python train.py --num_key_value_heads=10 --hidden_act="gelu" --init_std_qkv=0.0227 --init_std_down=0.0 --schedule="wsd" --doc_mask=true --z_loss=0.0001
MLP neurons of a small language model. Each row is named by its layer, matrix (down: output weights) and neuron, and shows model dimensions 144-399. Each number is 128 + 32 x the weight over its row's rms, rounded and kept within 0 to 255. Numbers have three digits each.
After each neuron's rows, "fires before" lists the tokens most often just after its 100 highest values on Wikipedia text that the model never trained on.

L6.down954:128112144129151147099146092099147166105110134136140097109118127144142098103091144145127118108108092182159149082147085088149135173133168115143157097096149126120132131120093074156193108129162027102150097155116148132173133132082142136162136110156147110146102131150145163187123135119149186176147086101110134136164132168125130106118114126098111112175136111157071083125098191135081122095130100083100156151159105096081111172113093128085126149119137038106115114123124097127146146141194146031139146173122118136098181112102177088160071114125170046103147147134141081147107142136133120132180143131129139137147088151138179098124112049132166165152103057103129142220183136203095128114119118135148118155027099080116075156145122164085168152114126121189086135132155161114159150163090067
fires before: " ", " the", "0", "9", "1", " York"

L9.down1118:124128150105130149116099120104184155106093167196090126112120113141155172118116157176193113099136150124156139059128149150131166163196138106164129133143173060185097183133146121160125056139152092131171086128122105138175143171087162098137160189065160126113136134130107190173170123129124136104110129092199103147090125155150060109084123087183070106143159185122117169091122088122147147136161136130097090099087122142070088139073116167141111095144105137137159108153129145150163136070145094196175082140072118168122169096171170115130067126155158124136172111156144150135173110116097185112099083112109161172143097132114136122184152085144129115113116093087124189183135168138141153141155174129166115151165162171149090133113121091085165087140091073121155109085137106114113148073184120
fires before: " ", " a", "2", " one", "1"

L9.down331:180143075110117171164099178129135075136113131112109146115077181106138162055096152112149105132144088116115156126156072146163146127132074143140121089123122127113084109132185079142130123121135116123102095175125170134125102176120133099136110130183092146089200143101158111203113113166093164120169153120126142144086071153090096087064069133129182128147144085112189190066108162138139146115144108117081100112110175149089089127112131134113148120119106148090093110046147131181102146065111073084130134198181110159084088126133168072167143184114093134101174113106130133173110166150156120112133098063202134162128103081163160108111102136115169100116117156126107160116205136122107113151155141147155116105181113082142138144209064163090135096163077104136145162088207129129185144094111129
fires before: " ", " (", "1", "4", "3", "2"

L2.down1041:102091179133146161123119110109133155145123124088145129176118059151109102142121096158119124069133104144081126129116143108100093153130079158142165158121147148174219209142124219143105103094188113133170125155135127120193093090094118096120121150111179093112162146150173137135143059131215087147134095120182080130091174153181156083116144145182105194139107120110116096138132110087112142139138133141129123232090094131097165141052131110113151192108149108134155161114164072102094160152111183101076095155149133117122149162115073110101104131082097127147118112139126120146180120144153091160126147133164102098130149184067134109117157121089154134103134168133107119123121101152190087155098096138037141098094095160123121124118166166130118143160084154147115144066135105139149129152077176
fires before: " ", ",", "."

L7.down254:106145170127120120157073147125098172124112135143150176101112091104138078172080101115069101097075160143144138146136107119161121119152069159110067142084113140142099168145087201164122199125088136172123124132134207131108106102086103109081069208126159161087168112139139119108166116151181124118114152186079124136115210182115131122141158098083123130106136139178090200150101148098127095106144055137075146224203112111109150159128179102083118178123162104152114147160112062080167131145108140127170169125158112097147139184128151134155072143093107138099182105155147128195113107199143152073116104113079055153111143155122149108124082135135155123104176158090108077066080124102072156136174114161112145143110110096118107124126143129110155090217145139171157166102106067157101104128063136
fires before: " ", ":", "B", "iot", " the"

L2.down32:124202159088140094091117044122095141117102157135183137123128103189104123173136092126096146100173157111076069162121137102108163132153078100160141182108121165054094097129146088183153085161131118140091048144180202131133181150100119106163124144089141102172152169104156161171168094102143070129055072113173152131122149132105141082119095160146104151145122096136068157128149161119084111155064149143162127109136156106066174149087147138108031130161136101110137117086123135058126123099147100121144126164132089159090167110104127134074133121134134144143187131116075162180119092170148098108099126140134124095133140142149150166130113106126116075116100116141107109155084099101101113130108090179138146154084053136148103135145073178098099096148110106162128140047140160138076103134141156
fires before: " |", ";", ",", ".", "ifying"

L8.down1193:140154134152157074111121097087187149092149096156092099132094136161165186104139175042158126125135052111134142103158133129135114155141104078090165173100144119165137126146127175144149128110102099129091138109081120095150079183139116094158126174151174084059129114050148192184090154124094104121130096130167096155133098142128087066133152092159140150156148113136144179097165110161153204105187051098161167162136101157146048143053112122095068097158105102177110162147135129156103158137097119130136113166059128112117122093145076087094137134176167173089162162152058139162132140157167134113137191148041150128091088138139182118154122195102192127129209089149147094168113125133163094111168107185101211098149166175122135128142107129093133103123098109124136166094157134142131074142087142
fires before: " ", "1"

L7.down464:094149111117183120100179133206159131101129124108177124092062093164138157131094084120157142207124139095134147137167140161142088091106089105115149109176088167122064132130081108136153141191162049203134189148126147082110133149117116150119139076097109116143181099131169179070110126104107148117132132092136160140119181078096142125117129109162066130086112132178084098091166128110092114131080108171111118135169149117082198140099127164178115120202140133118096163100212110137085118123145146096188168094174151155088152111132086075102119089072078078137106185136109109130193126119167114107172188194133092094153129093176119135135134202161129106122158158084156079130104139185117056120141151161118180175115123093128131110139179129089125135104108170085128101190168125138075141108123143
fires before: "\n", " (", ".", " |", "umber"

L9.down839:124155136165097067151131109124128091113137115113115136085124106117089151075196125049097156117225130104146137166117159065112101102141105089128132143209100160061187079134164105105164080139167083086154092104103135099080160206108096115129157107146152122098166105100127136048153097130154086125136184042150118132142100096137130127199089074141092125153088133134145114137180125138127179115141148140120122083108106054098143133141118112132124210171171136090129191185153134109125131123170102083141121136089203094142125119140135126138177180189131102148103118098132166111115115114156146139130163116149178157109096145160154152153079172152158112126155100146108168055113064177149117109114134110119132152118137133130122142130117146137086163131139112132203126094147112120157207094072161
fires before: " in", ".", ")", " (", " |", ","

L7.down46:126105132126109124150120117120191133125149127162076131099155154169197207132121124076134133107112121053167156150171124080090137128183110099120127141134146211176121131079085116121186134114161062177117174083133089121073108152113085123170174161152134177044165143115094137144075152113093138126133184140081136168175134090086081132103113072113106137130149143126141121075096111120128126161062079159130149138064134095177141083154137128095118125105112168093167143104165156093120151191108168178134110225127133119205156084121110125126056131146159130126121157191104126116190130133125128154141139141128119111113136185161101136070153175125119089139069069150092118119122094183154159136086103127127148118077127140150144166160077112143147174082118113125160122100163135195097122133160106
fires before: " |", ":", " (", " on"